From a checkpoint of a small transformer trained on Wikipedia.
Size: 16 layers, width 384, 3 heads of 128, MLP 768 GELU, vocabulary 8192.
Architecture: LayerNorm before each block, rotary positions, biases, untied embeddings, attention and MLP in parallel.
Training: a variant of Adam for these matrices, 602M tokens, 9185 steps.
MLP neurons of a small language model. Each row is named by its layer, matrix (up: input weights; down: output weights) and neuron, and shows model dimensions 64-127. Each number is 128 + 32 x the weight over its row's rms, rounded and kept within 0 to 255.
Before each neuron's rows, "fires on" lists the tokens most often at its 100 highest values on Wikipedia text that the model never trained on.

fires on: " of", " |", " to", "|"
L2.up132 [103 164  89 135 146 108 166 161 139 141 151 114 109 184 151 135 113 178 130 163  52 126 115 116 102 131 145 128 180 137 138 106 152  78  98 112 103 184  51 161 155  52 162 135 179 130 159 104 123 166 123 136  92 131 138  59 103 143 109 137 137 122 163  89]
L2.down132 [132  93 176 115  66 117  94 123 140 102 100 146 137  96  96  97 159  98 124  53 183 139 141 147 165 134 124 134 132 145  88 111 110 159 170 121 146  84 174  90 173 147 125  20 108 149 112 121 128  87 129 124 163 131 171 138 175 100 160  98 115 153  98 188]

fires on: " in", " into", " to", " from", "at", " entered"
L7.up298 [109 126 114 115 140 156 136 131 169  98 120 131 133 152 151 105 124 106  65 134  82  85 131 127 109  96 134 144 115 124 127 121 176  42 149 124 135 158 194 123 112  79 162 135 137 157  92  90 140 166 206 103 123 104 160  67 178 113 113 141  81 107  90  80]
L7.down298 [140  98 211 193 164 105 128 106 120 111 127 120 114 140  51  90 120 117 141 177 134 171 111 100 124 151 118  75 133  89 117 146 150 121 133 101  90 144 146 139 154  96 126  38  80 110 116 120 100 155 104 139  91  73 103 128 147 135  25 131 146  90 101 131]

fires on: " to", " the", ";", ",", ":", " in"
L11.up4 [139 164 107 166 149 122  90 136 160 143  81 157 137  78 206 152 208 115 116 106 147  99 125 121 123 136 127 143 204 122  94  86 125  98 204 159 164 205 141 116 159 112 116 119 172 177 130 167 118  93 143  55 150 177 138 116 117 155 139  60 128 111  78 138]
L11.down4 [151 140 130 155 165 125 149  80  89 171 113  64 123 141 141  88 130  99 136  88  99  87 101  88 127 118 164  95  98 111 129 170 169 110 119 118  82 127 104  95 112  97 133 108 141  65 141 161 151 163 165 131 122 101  84 150  77 145 128  97 166 108  98 121]

fires on: " to", " was", " not", " all"
L11.up31 [158 135 179 113 146 119 118  95 166 152  75 122 155 143  85 123 107 218 182 101  91 125  44 129 119  79  64 197 138 140 139 102 174 116 202 117 146 123 137 167  75 120  75 127 139 135 174 162 148 146 145 134 112 116 137 142 159 102 120 115 119 137 119 143]
L11.down31 [128 105  96 148 126 209 102 138 157 108  60  64 130 163 135 134  79 115  81  67 129 186 172  90 153  83 135 139 155 134 154 127  87 125 135 107 100 128 109 171 174 225 110  92 152 118 112 137 127 200  94 147 121 145  98 147 163 102 139 121 136 127  86 105]

fires on: "du", "r", "us", " from", "or", " of"
L2.up255 [ 96 199 117 142 107  91 231  62 148 116 126 114 118 129 109 157 113 161  62 126 132  91 103 158 158 103 104 164 168 131  70 125  98 119 164 107 127 152  93 114  97 102  87 121 146 175 165 162 146 143 144 130 145 116  97 158 150 179 182 122  51  83  87 101]
L2.down255 [101 141 112 149 154  68 134 131 104 135 169  84 156 125  70 117 126  86 133 119 142  91 156 110 121 148 100 115 143 117 175 143  98 112 132 120 112 106 162 125 143 132 121 235 102 118  48 103  92 119 151 115  76 134 173 137 167 117 120 164 145 142  85 123]

fires on: "'", "  ", ";"
L10.up685 [199 141 118 116  95 142 151  51 168  80  90  91 142 117 175  80 127 161  65 126 139  62 150 117  28 125 139  89 170 164 144 113  63 175 110 140 190 120 103 162 161 125 147 134 154 138 148  81 104 157 111 139 145 117 163 102 140 132 147  94 117 126  72 129]
L10.down685 [131 135 111 137  98 145 101 107 163 129 178  89 112 111 169 193 147  72 151 116  90 175 103 106 118 117 129  45 141  87 158 145 156 120  94 110 126  61 156 107  88 154 120 125 174  97 142 155 112 199 118  82 150 136 150 162 141 158 120 148 107 119 144  81]

fires on: "'", "s", "n", "k"
L7.up749 [141 134 155 103 117 182 133 110 168  69 104 108 117 137  80  90 106 186  79 154 180 119 138 113  90 177 140 121 163  96 137  85 125 119  83 188 185 168 104 187 143  75 147 145 175 131 149 104 116 169 195 143 158 124 110 142 184  91 127  97 119 150 139 124]
L7.down749 [205 126 119 131 132 131 108 137 135 117 117 119 141 127 182 144 172 153 144  96  76 119 152 104 107 171  72 132 112 148 104 143 103 153 157  85 131 105  93 144 160 117  54  26 179 119  93 159 115  98  93 117 106 104 125 159 148 156 170  66  81 138 169  83]

fires on: "-"
L4.up487 [137 161 141  52  75 135 159  84  92 110  98 149 141 156  99 160 149  61 151  94 111  96 113 160 109  64 124 147  97 146 125 138  74 114 105  80 129 143 126 147 123  36 119 156 161 141 126 161 120 135 171 144  99 113 146  45 157 103 185 113 130 100 105  87]
L4.down487 [126  90 143 131 147 137 125 134  31 105 122  82 100 200 113 133 127 142 198 145 119 109 122 172 126  98 123 150 131 142 130 142 100 145 118 101  93 115 121 106  97 123  78 145 176 119 125 176 121  81 101 124 116 103 124 136 126  98 159  99 140 112 149 132]

fires on: " '", " \"", " “", " (", "#", " ‘"
L2.up721 [110 181 132 125  97 142 149  94 116 162 141 148 146 159 181  99  97 114 106 112 141  90 136  97  67  84 119 185 130 108 129  93 117 135 161 112 145 107 137 168 125 136 148 159 121 148  88 197 111 167 121  95 159 123 161  86 118  96 151 116  64 122 162 101]
L2.down721 [160 102 157  81  96 104 107 143 186 144 121  92 136 133 119 102  93 128 154 123 159  33 158 123 145 122  76  89 123 164  88 117 109 123 201 152 141 153 178 152 124 171 151 255 100 132 151  99 121 162  83 114 154 140 107 142  79  88 116 201 116  74 110 102]

fires on: " an", "t", " not", " to"
L8.up56 [165 140 192 140 144 107  76 111 159 112  73  40 126 201 105 137 141 135 142 137 103 158 109 138 114 124  85 158 188 111 132 102 150 115 114 123 167 117 189 182 104  56 140 140 172 168 159 134  98 128 161 121 131 164 160 105 168 110 210  55 105 150 140 142]
L8.down56 [102 119 128  99 120 169 180 104 157 141 102 110 174 143 222 115 118  91 158 202 109  88 107  96 154 165 125 143 172 119 104 122 117  88  90 111 111 168 183 117 127 142  77  58 142 147 148 137  95 168 130 104 174 169  84  97 115 160 165 138 138 125 166 134]

fires on: "s", " of", "ra", "ed", "e", "t"
L2.up67 [147 196 166 150 142  94  82 124 167  76 158 174 134 175 167 103  69 111 124 159 146 167 127 101 132 124  92 115  85 145 157 136 135 102 144  81 176 113 166 130 181  93  52 126 152 145 118 149 128 173 143 128 140 124 139  96  92 162 104 118 147 100  86 111]
L2.down67 [ 99 105 113 130 107  78 145 134  91 171 108  94 109 106 106 125 116 110 141 121 113 138 121 112 102 106 101  81 161 106 127 139 156 153 170  87 112 117 177 149 105 136 200 193 205 105 142 106 189 145 135 104  73 141 104  84  96 109 123 198 186 145 165  57]

fires on: "=", " a", " an", " as", " career", " years"
L12.up387 [110 173 136  98 142 148 139 145 106 102 198 111 133 139 179 128  84 111 145 107  75 107  80 112 106  55  50 196 121 156 197 131 149 102  82 175 121 145 119  63 103 108 113 119 125 144  87 147 146 147 148 186 143 120  60  58 114 156 143 144 117 155  36 103]
L12.down387 [ 83  93 135 147 169 158 130 164 106 118  80  77 140 165 100 154 141 146  83 158 119  72 137 133 111 119 127 105 184  53 137 127 149 110 131 172 139 118 146 154 187 138 161   0  95  97 167  79 102 112 117 105 142 163 128 137 135 135  93 120 160 130 125 113]

fires on: "-", "bre", "—", " most", " re", " Be"
L4.up439 [ 99 140 121 118 118 146 107  79 124 115 115 208 189 157 158 143 176  89 103 143  90 150  93 144 127  97  72  80 157 127 136 102 103 104 124  97 104 146 119  79 117 137  81 141 181 152 186 157 116 117 150 119  51 101 142 109 147 126 124 166 121 136  97  55]
L4.down439 [ 97  82 175 112 166  74 144  98  59 138 124 183  74 212 149 184 120 124 231 177 147 121 143 134 142  91 148 113 164 124 136 110  47  94 122 132  32  92 120  92  97 158 115 176 191 120 156 159 111  80  50 125 117 162 158  99 113 107 102  89 100 143 183 100]

fires on: " of", " in", " from", " was", " like", " on"
L12.up544 [141 164 156 138 109 101 123  97 194 106 109  67 182 162 112  78 157 180 127 157 133 133  98 117 158 157 116 163  93 119  91 114 110 164 163 136 156 144 124 150 103  79 136 127 132 165 152 177 107 132 199 115 113  76 136 108 177  61 148  56 101 126 110  98]
L12.down544 [ 99  97 128 159 173 138 124 117  96  83 192 109  90 162  94 159 115 111 114 101 119  62 172  43 114 117 151 155 120  94 134 195 134 143 161 105 125 112 146 121 122 109 143   0 105 109  74  76 119 168 121 192 113 230 170 127  64 128 119 155 160  67 141 110]

fires on: ".", "za", ":", "="
L4.up195 [ 96 114  86 146 112 148  85 118 130 107 119 180 142 102 123  66 148 121 114 172 167 109 201 140 149 184  91 166 169  93  77  96 151 135 153 130 160  81 154 152 164 105 108 180 111 174  89 153  22 106 174 118 131 155  99  99 164  91 129  87 109 132  94 171]
L4.down195 [105  78 176 136 144 160 129  74 123 128  91 144 117  78 134  80 157 105 110 181  71 133 182 170 165  84 125 118  85  98  88 113 174 145 150 122 148 145 107 113 117 144 142 172 152 176 154 138 137 106 138  82  93 139  79 135 164 126  97 152 152  98 116 117]

fires on: " for", " of", ":", "si", " on", " from"
L2.up503 [158 225 170 116 115 139  82 144 180  99 138 131 109 127 121 133 123 158  99 163 157 109  88 106 142  97 131 124 162 112 159  93 111  85 198 100 129  92 117 141  99 105 114 148  97 168 137 144 210 112 163 132 118 130 163 125 128 174 109 136 109  68  47  72]
L2.down503 [192 152 114  80 141 145 137 147 170 145 118  22 112 165  92 159 144 172 101 163 135 110  92  96 112 183 108 178 186 148 113  55 105 134 149 184 139 120 157 174 159  69 110 220 190 149  93 145 136 179 121 128 108 118 122 144 158 139 112 163  96  98  86  53]

fires on: ".", ",", "/", " (", ";"
L13.up451 [171 170 155 166  89 200 133  92 135 133 136 108  94 106 197 116 194 119 123  46 153  92 112 126 122 173 125 121 113  97  90  89  80  80 140 115 119 150 143 129 135 110 156 138 151 227 136 143 118 167 128  98 135 162 135  94  89  50 107  70 116 130 152  76]
L13.down451 [168 122 139 182 125  81 148 113  87  98 115  88 138 157 136 127  86  65 159  67 120 124 181 116 142 120 109 114  80 113 116 125 184 138 157 172 180 109 112  89 121 120 184 183 163 111 126 119 131 116  50  62 142 169 174 120 138  16 122 152 117 108 139 138]

fires on: " sat", "s", " of", " an", " not", "AR"
L6.up630 [141 186 160 134 123  74 133  80 161  39 200  81 105 136 149 152 110 151 134  90  63 168 154  81 138 103 129 122 103 114 148  76 144  99 144 108 142  93 151 174 105 113  91 113 125 171  96 116 148 169 127 115 151 144 151  98 101 157 141 111  63  87  96 128]
L6.down630 [139 133 150 119 136 140 101 134 123 124  76 129  75 161 143  94 168 139 137 115  99 124 123 158 127 182 130 140 145 104 119 151 143 128  90 135  79 121 142 161 105  94 174 181 129  58  78 130 146 141 139  94 130  87 133  87 191 110 130 118 137 184 152  52]

fires on: " the", " 1", " 2", " |", " his", " her"
L11.up49 [104 146 156 149 154 114  62 147  73 118 163 134 123 105 108 164 135 169 122 141  90 127 109 111 167 184 101 117 135 119 144 137 149 186 139 102 158 160 129 107 172 110  91 146 109 174 116 115 148 141 101 156 158 153 194 107 164 173 140 157 152  98 115 133]
L11.down49 [103  84 125 123  89 125 124 103 150 144 111 169 167 132 122 115 124  86  75 115  31 120 144 132 127  92 157 146 122 122 121 118 166  85 126 105 134  93 145 126 126 145 145  61 101  89 120  84 152 186 145  99 134 150 139 154 170 138 140 107 108 122 103 141]

fires on: " from", " |", "|", " of", "N"
L2.up541 [112 152  58 138 126 158 205 106 173 101 170 106 129 162 137 106  60 131 179 144  96 100  81  78  96 109 141 104 127 114 123  78  83  97 161 111 169 133 137 177  83  98 126 140 121 125 175  79 136 110 173 172 138 134 146  88 173 162 175  81 133 122 163 134]
L2.down541 [143 111 155 134 120 113 142 188 114  90  45 105 146  82 144 100 127  57 150 138  92  69 131 128 184  98 166 130 163  86  91 189 109 157 125 134  21 103 155 163 144 165  78 129 150 206  85 107 137 147  59 123 139 112 115  98 108 165 113 116 102 128  48 124]

fires on: "ary", " also", "ld", "ent", "ve", "fare"
L2.up532 [ 98 116 166 115 108 112 147  99 117 186 179 108 162 179 105  88 120 171  98 126 121 119 145  57  93 183  86 121 154  52 148 120 136  89  89 141 129 152 147 154 190 154 157 117 121 167 133 136 150 114 121 150 135  85 146 202 136 158 169 119 109 100 172 152]
L2.down532 [ 46 134 107  75 160 157 166 122 161 129 135 128 174 136 125 187 134 140 158 137  87 154 114 182 178 134 156 137 129 201 161 126 121 120 133 143 123 129 132  64 129  74 135 143 138  51 135 106 145 171 146 109 166 127 112 111 129 151 105 116 149  78  76 139]

fires on: " and", ",", " or", " (", "R", " gene"
L10.up358 [132 139 187 135  50 150 165 145 130 100 208 158 153 150 144 109  84  96 156 166 157 125  96 127 123  71 131 240 175 168 101 122 105 145 144 138 140 100  68 123 109 156 117 130 105 135 176  93 132 127  94 111  86 166 110 139 160 146 184 156 141  66  93 119]
L10.down358 [140 108 157 172 160 144  82 119  98 140 114 196 146 120 124 112 119  62 111 106 143 103  89 146 162 116 138 152 150 109 160 123 132  90 112  93 157 137 108  92 126 173 135 143 143  99 141 101  93 112 137 144 177 147 176 215 199 127 155 108 152 153 201 154]

fires on: ",", " and", " but", ";", " the", "-"
L13.up523 [ 97 151 154 157 111 115 115 130 189  87 149 157 180 119 147  90 162 145  95 111 111 144 111 143  88 121 141 170 143 158 126 147 132 161 158 131 120  91  75 116 145 130 148 134 119 100 146  72 100 125 115 115  91 139  73 155 129 191 133 107 113 148 132 148]
L13.down523 [156 136 133 145 137 193 123 143  61 151  95 156  95 108 153 172 120 153 129 198 149 144 101 141 154 136 158 154 153 100 108 176  88 102 106  97  77 119  98 112 167 149 117  10  94  93 147 154  82 160 125  95 147  90 117 127 125 119 108 121 153 145 175 116]

fires on: " as", " in", " by", " of", " to", "-"
L10.up297 [130 137 133 115 145  73 115 173 236 133  60 150  83 157 165 119  90 127 112 139 155  95 134  80 147 120 184 140 168 141 154 171 156  99 110  49 171 140 104  54 137  67 126 130 106 118 131  57 165 149 171 109 152 133  91  71 149 120 142 117 116  77  75  86]
L10.down297 [163 130 114 119 129 102 130 146 174 106  79 197 143 109 113 100 157 110  97 184  97 119 109  85 148 126 132  95  78 106 192 179 105 100 169 130 150 113 115 150 105 123 119 111  64 100  61 110  95 111  96 120  90  85 113 165 104 152 112 191  72 154  44  89]

fires on: "-", " \"", " un"
L4.up464 [141 148  78 108 111 137 174  81 117  93 119 192 118 126 153 121 152 111 151  92  61 145  96 132 140  80 109 161 157 138 137  60 168 124 116  93 100 139 137 131 157  51  87 136 147 165 144 126 110 160 138 168 140 105 120  67 137 107 144 101 104 112 139 109]
L4.down464 [142 105 135 105 132  95 115 155 110 143 161  99 142 164  91 123 117 126 191 101 135 101 152 145 148 110 185 183 128 151 118 170  54 110 112 139  87 105 124 114 118 133 100 150 175 189 102 170 142 100 111 112 228 129 111 175 105 108 127 171 107 114 138 151]

fires on: "  ", " and", "|", " known", " in"
L11.up742 [177 118  63 147  96 147 143  96 148 115 116 144 185 152  77 103 146  91 117 144 168  93 164 127  87 123 124 110 133 146 135 131 182  91 145 134 177 142 175  79  70  83 113 142 152 131 169  64 106 116 139 117 114 136 169  87 117 123 129 108 139 176 109 113]
L11.down742 [150 130 148 101 116  46 133 105 115 147 152 119 121  63 139 163 131 165 170 101  86 146  72  61  90 158 103  67 165 100 122 141 137 108  52 109 124 134 100 142 132 127 132 109  81 101 119 144 154 113  79 119  99 190 164 139 196 123  95 166 153 124 127 135]

fires on: " in", "In", " to", " In"
L2.up614 [ 96 144 107  58 152 124 142 141 146  75  96 141 186 172 150 113 131 106 135 141 115  80 169 127 130  72 163 104 152 149 100 161 198 136 135 132 197 100 168 126 136 104 104 145 161 160 117  86 103 153 110 161 156 157 134  99 109 134  94 127  91 118 151 116]
L2.down614 [110 106 177 169 168  94 113  79 116 135 137 118 115 149 151 121 112 115  84 112 119 153  94 150 163 191 229  95 135 144 106 134  96 106  98 114 140 202 140 124 155 130 124  18 128 154  95 133  64 136 101 160  92 161 148 135 124 123  86 130 146 148  87 116]

fires on: "ar", "s", " of", "e", "ings", " plan"
L2.up42 [141 138 158 106 129  60 123 110 143 125 125  97 113 148 134 143 115 123 138 133 153 171 143 161 189  92 127 126  94 170 147 115 101  32 209 100 173 113 142 170 136 104  70 132  91 160  93 106 137 149 156  95 135 168 106 128 166 104 149 120 123 133 144 133]
L2.down42 [123  72 185 152 193 157  78 158 115 123 151 174 133 150 105 115 152 200 159  72 182 142 101  99  70 134 175  99 160 117 128 106 144 107 117 116 140 114  56  85  66 108 158 203 141 152 106 122 168 131  76  62 154 111 134 122 114 145 158 111 100 156 170  75]

fires on: "al", "ary", "ic", "ive", "ing", "si"
L8.up254 [112 120  92  57  90 128 119 119 192  51 137 123 128 106 162 142 165 140  84 101  96  98 132  79 130 143 103 217 149 198 134 146 193 103 125 169 135  82 132 143 111  91  70 135 180 182 113  68 136 200 127 131  83 134 120 128 125 162 145 121 125 140 170 117]
L8.down254 [117 196 106 108 164 130 113 138 143 157 175 115 129 137 112 166 126 137 148 137 101 109 153 136 145 110  91 104 123 109  64 110  61 106 142 104 143 112 153 132 142 183 164   0  81 114 130 136 206  89 118 184 167 122 134  85 130 115 126 140 100  97 116 156]

fires on: " '", "l", "gh", " of", " ‘"
L2.up71 [160 164 105 115 111 126 168 112 144 137 134 153  91 151 148 177  90 149  91  77 136  88 144  91  95 108 107 176 184 140 161 147 115 106 122 141 149 130 116 135 110  94 106 145 206 153 123  95 161 112 125 107 203 119 164 101 139 155  79 124  74 123 156 147]
L2.down71 [ 96 179 144 112  95 168  90 132 149 131 157 124 137 167 158 171  85  99 180 136 148 118 141 101 123 130 104 112 126 116 109  64 129 139 124 135 104 142 129 192 113 130  84 255 160 132 137 193  71 125  75 146 165  83 148 139 160 156  98 188 173 107  95 134]

fires on: ",", ":", " He", " he", " ("
L13.up586 [152 131 143 134 131 126 149 111 133 181  22 106 156 117  88 108 119 144 156 123 135 165 175 106 131  73 145 128 165 138 134  95 127 127 171 121  85 180 136 116 140  99 110 176 211 103 172 171 108 113 117  99 143 180 111 145 155 151 149  95  82 159 147 115]
L13.down586 [158 129  80 103  94 143 133 141 139 136 166  63 133 191 184 120 131 159 161 127  73  83 125 136 153  76 126 160 164 114 126 197 162  70  90 138 134 114 149 124 147 132 136  54  86 144  64 125 129 130 156 105 128 135 136 103 129 171 145 125 151  61  72 159]

fires on: " of", ";", " his", "|", " their"
L2.up380 [133 159  64 129 140  81 249 141 133 110 150  89  99 240 108 134 105 171 132 155  91 121 119  72 105 147 146 172 176 113 102 130 124 102 118 143 139 139  77 100  92  80 136 133 187 102 120 117 127 102 129 115 111 114 166  93 105 158 161 122  99 133 158 143]
L2.down380 [116  88 200 105 148 115  71 131 114 135  87 142 150  51 113  83 158  94 114  80 190  92 167 120 156 112 134 112  98 129 159 131 128 130 143 103 105 125 134 174 187 156 141  32 134 112 143 140 144 152 107 122 152 149 169 109  99  95 113  91 188 132 129 111]

fires on: " the", ":", " of", " from", " by"
L4.up757 [182 165 163 119 134 151 121 179 175 135 118 112 104 113 144 152 128 126  86 169 147 120 130 106  95 141 134 112 151 154 143 139  61  88 219 106 173 181 103 153  54  70 135 147 147 166 114 135 160 124 180 166 123 143 109 111  85 142 125 147 100 108  67  77]
L4.down757 [ 69 133 137 183 103 150 110  84 146 142  93 158 143 151  92 119 129 133 191  99 131  63 127 109 163 101 151 148 145 127 223 185 157 109 162 133 109 139 119 110  92 150 126 124 145 131  99 104 127 129 121 106 136 151 112 101 137 123  51 158 129 127 102 150]

fires on: " the", " a", ";", " its", ":", " |"
L13.up712 [106 144 126 163 121 118 102 132 113 150 162 146 175 115 144  87  77 134 116 183 127 124  85 120 133 130  43 163 175 104 171 118 164  85 144 140 138 181 145 125 160 121  77 114 109  97 157 158 128 108  96 152 109 117  68 129 147 163 153 177  66 134  76  99]
L13.down712 [105  85 138 156 138 171 145 120  96 138 154 123 145 147 123 113 143 170 129  75  67 170 105 112 136 182 194 122 142 143 160 155  91  97  93  56 146 152 115 142 103 161 101   0 123 137 100 106  90 129 145 117 140 152 137 160 118  88 104 109 142 102 151 186]

fires on: ".", "k", "h", "A"
L2.up557 [ 95 117 136 171  61 139  92 119 159 174 132 137 168  68 113 140 126 108 132  77  83 119  98 135 128 117 130 128 123 105 113 105 178 154 140 113 165 168  76  98 100 132 139 168 198 182 171  61 135 136 100  85  78 102 147 147 123 193 152 148 128 121 146 160]
L2.down557 [ 53 119 104 170 153 133 151 114 153 122  84 179 163 171 168  90 160  99 123  83 145 120  88 178 128 138 186 130 123 149 140  85  22 145 143 102 190  98 134 144 148 140  95 206  99  95 124  99 143 102  70 112 176  98  77 142 135 119 138 131 125  98 135  97]

fires on: " a", " as", " were", " its", " was", " are"
L12.up54 [128 170 113  82 148 134 182  99 145  19 204 149 192 134 153  68  74 198 124 147 136  79  88 105 108 181  97 154 119 122  77 143 179  81  82 157 145 145 145 146 147  80 151 134 136 115 136 101 125 132 124 136  91 128  79  92 146 143 134 102 112 144 112 132]
L12.down54 [127 160 118 117 115 129 155 126 108 138 171 121 141 116 116 156 116  98  96 141 107  92 154  79 128 117 149 138 131 128 103 137 170 166 150 138 115 130 154 126 138 121 158   0  88 101 127 149 132 120  90 143 120 140 156 120 109 125 143  98 134 113 135 111]

fires on: ".", "za", "è"
L8.up230 [ 94 117  77 136 141 129 191 120 118 138 166 107  99 108 157 135 158 136 101 187 115  94 168  75 164 152  96 147 146 101 122 102 133 110 131 124 155 129 133 152 166 135  89 177 138 206 152 128 137 109 132  95  93 110 157 110 143 179 101 126 144  81  62 135]
L8.down230 [147 118 164   9 127 139 147 138 102 123  96 177 152 123 154 113 155  85  81 157  88 112 141 145 165 141 150 107 142 167 174 162  60 142 129  81 154 125  89 113 142 180 178 127 130 142  90  95 163 127 183  96  73  81  85 172 143 118 123 141 153 132 182 123]

fires on: " at", " of", " from", " outside", " to"
L6.up730 [135 128 118 108 134 188 156  90 147 115 166 134 134 178 128  85  98 148 131 130 102 110  98 149 139 139 139 133 104 111 116 141 157 128 169 102 138 121 181 160  61  93 134 127 156 145  99  82 105 125 129 149 126 179 130 102 171 105 111 121 117 167 105  99]
L6.down730 [149 112 127 149 151 107  88 114 128 102 101 135 163 164 128  90 105 117  96 101 100  94 129  97 176 123 144  42 132 145 113 114 182 139 128 132  86  96 127 121 110 102 106   5 133  87 108 140  88 102 125 160 102  58 106 101 187 118 128 140 146 123  80 129]

fires on: " of", " to", " from"
L2.up566 [101 196 155 111 127 116 181  89 170 115  68 100 154 145 100 154  70 125  94 118  98  97  81 123 160  84 121 137 128  83 124 106 168  77 123  85 131 131 136 145 151 114 151 151 145 156 132 106 145 131 177 132  99  32 167  76 133 124  98 182  78 138 109 130]
L2.down566 [142  94 126 181 116 122  96 155  93 149 145  68 139 200 131 141 107  90  73 153 116 119 165 159 158  80  57 196 173 143  78 106 118 106 148 143 147 109 127 118 121  66  88 130 118 124 136 126 140 131 121 145 180  78 146 116 132 146 104 199 107 116  89  95]

fires on: ":", " of", " as", "=", "our"
L2.up481 [176 176  94 103  93 120 157 157 157 124 154 148 113 138 190 126 138  96 129 181  97  88 109 130 118  96 120 140 161 140 125 118 126  80 177 173 138 131 142 201 156  99 130 156 123 154  93 174 174 162 175 104  95 146  94  97  73 134 150 174 125  99 106  99]
L2.down481 [170 125 144 114  39 159 141  99  96  94 109 120 210 162 159  79  89  85  90 115 134  88  70 133 199 139 154 145 114 116  64 142 147 103 144 176 127 102 180 150 155 104  87 185 155 182 129  66 132 140 144 113 147 106  83  53  56 155  94 159  61 133 128 145]

fires on: " to", " After", " By", " in"
L10.up21 [140 154 134  88 149 148 140  52 167 159 120 139 127 186 145 133 127 152 125 109  91 129 130  96  81 104 167 101 111 131 110  54 162  95 146 108 153 161 152 122 162  93  96 128 169 182 125 101 188 132 209 121  96 147 144 115 194 153 124  98  90 135 123 207]
L10.down21 [161  91 153 132 169 133 167  46 137 185  74 119 131 131  59 163  95 136 144 136 110 100 146 143  99  90 162  89 146 152 112 139 179 134 155 118 142 126 118 151 100 125  73 108 114 112 175 156 117 126 129 114 101 157  84 125 168 179 105  93 110 152 135 116]

fires on: " —", "lor", "ous", "ff"
L2.up213 [112 149 169 155 138 120 120  97 148 138 142 101 114 138 121 129 154  71  10 154  85  86 115  35  90 185  52  96 137 162  99 102 142  62  93 159 155 156 122 125 126 122 128 101 111 120 164 125 176 107 170  96  87 126 127 133  71 143  56  88 144 158 133 202]
L2.down213 [143 138  75 123 138 142 189 127 128 125 123 124 169  94 111 181 116 113 203  84 151 161 153 199 178 139 159 103 110 143 192 111 101  93 153  91 130 132 158 105 126 107 135 201 109 118 132 166 137 104  86 124 182 197 115 117 162 167 128 132 101 116  74  89]

fires on: "ho", " also", "ous", "ent", "ile", "s"
L2.up349 [121 166 180 123  97 113 134  97 128  26 103 124 130 175 146 144 128  89  95 148 153 124 176  39 120 150 117 142 105 135  95 146 140 154 127 161 143 152 123 116 105 171 151  91 110 175 126 119  52  98 134 132 134  84 143 211 130 146  99 112 128 144 141 140]
L2.down349 [128 108  91 104 157 124 163 167 128 140 170 128 164 128 126 165 117 154 120 133  90 152  79 228 152 121 154 129 129 143 220 140 156 116  60  94 112 120 145 118 108  73  93 189  75 121 162 186 136 160 135 128 146 192 113 114 110 158 133 118 127 127 109  77]

fires on: "B", "mp", "M", " m", "r", "w"
L2.up29 [ 78 196 164 127 109  94 184 111 152 154 120 184 163 121  91 131 142 147 118 122 116 103 122 128 135  93 116 170 185 180  97 115 106 154 153 109  98  96 183 113 131  79 118 175 110 159 136 134  62 105 132 116 163 157  70 156 173 146 181  95  43 129  85 103]
L2.down29 [136 118 130 126 116 113 118  96 153 123 172  56 109 106 111 133 128 143 116 100 108  90 143 152 129 130 143 203 135  71 105  98 124  97 113 166 159 132 156 192 166 110 156 214 117 101 100 174 146 183 160  52 161 190 164 170 123 167 120 131 140 121 139 131]

fires on: ".", ":", ",", " because", " According", "According"
L4.up227 [139 163 123 138 142 132 134 152 119 130 115 148 169 130 178 152 151 126 144 131 119 161  87 162 134 125 116 165 119 112  51 111 142 116 154 141 149 187 107 134 107 104 121 150 172 166 164 162  68 185 194 122  94 117 116 106 128 123 166  71 154 102 171 167]
L4.down227 [125 163 157 152 155  92 134 140 153 142 140 121 136 208 119  72 178 139 205 120  98 138 149  71 178 154  93 135 117  86 128 154  94 116 100 120 142 148 125  97 104 152 114   0 109  84 153 133 142 108 136 126 170 153 124  93  79 184 150 147 133  97 185 121]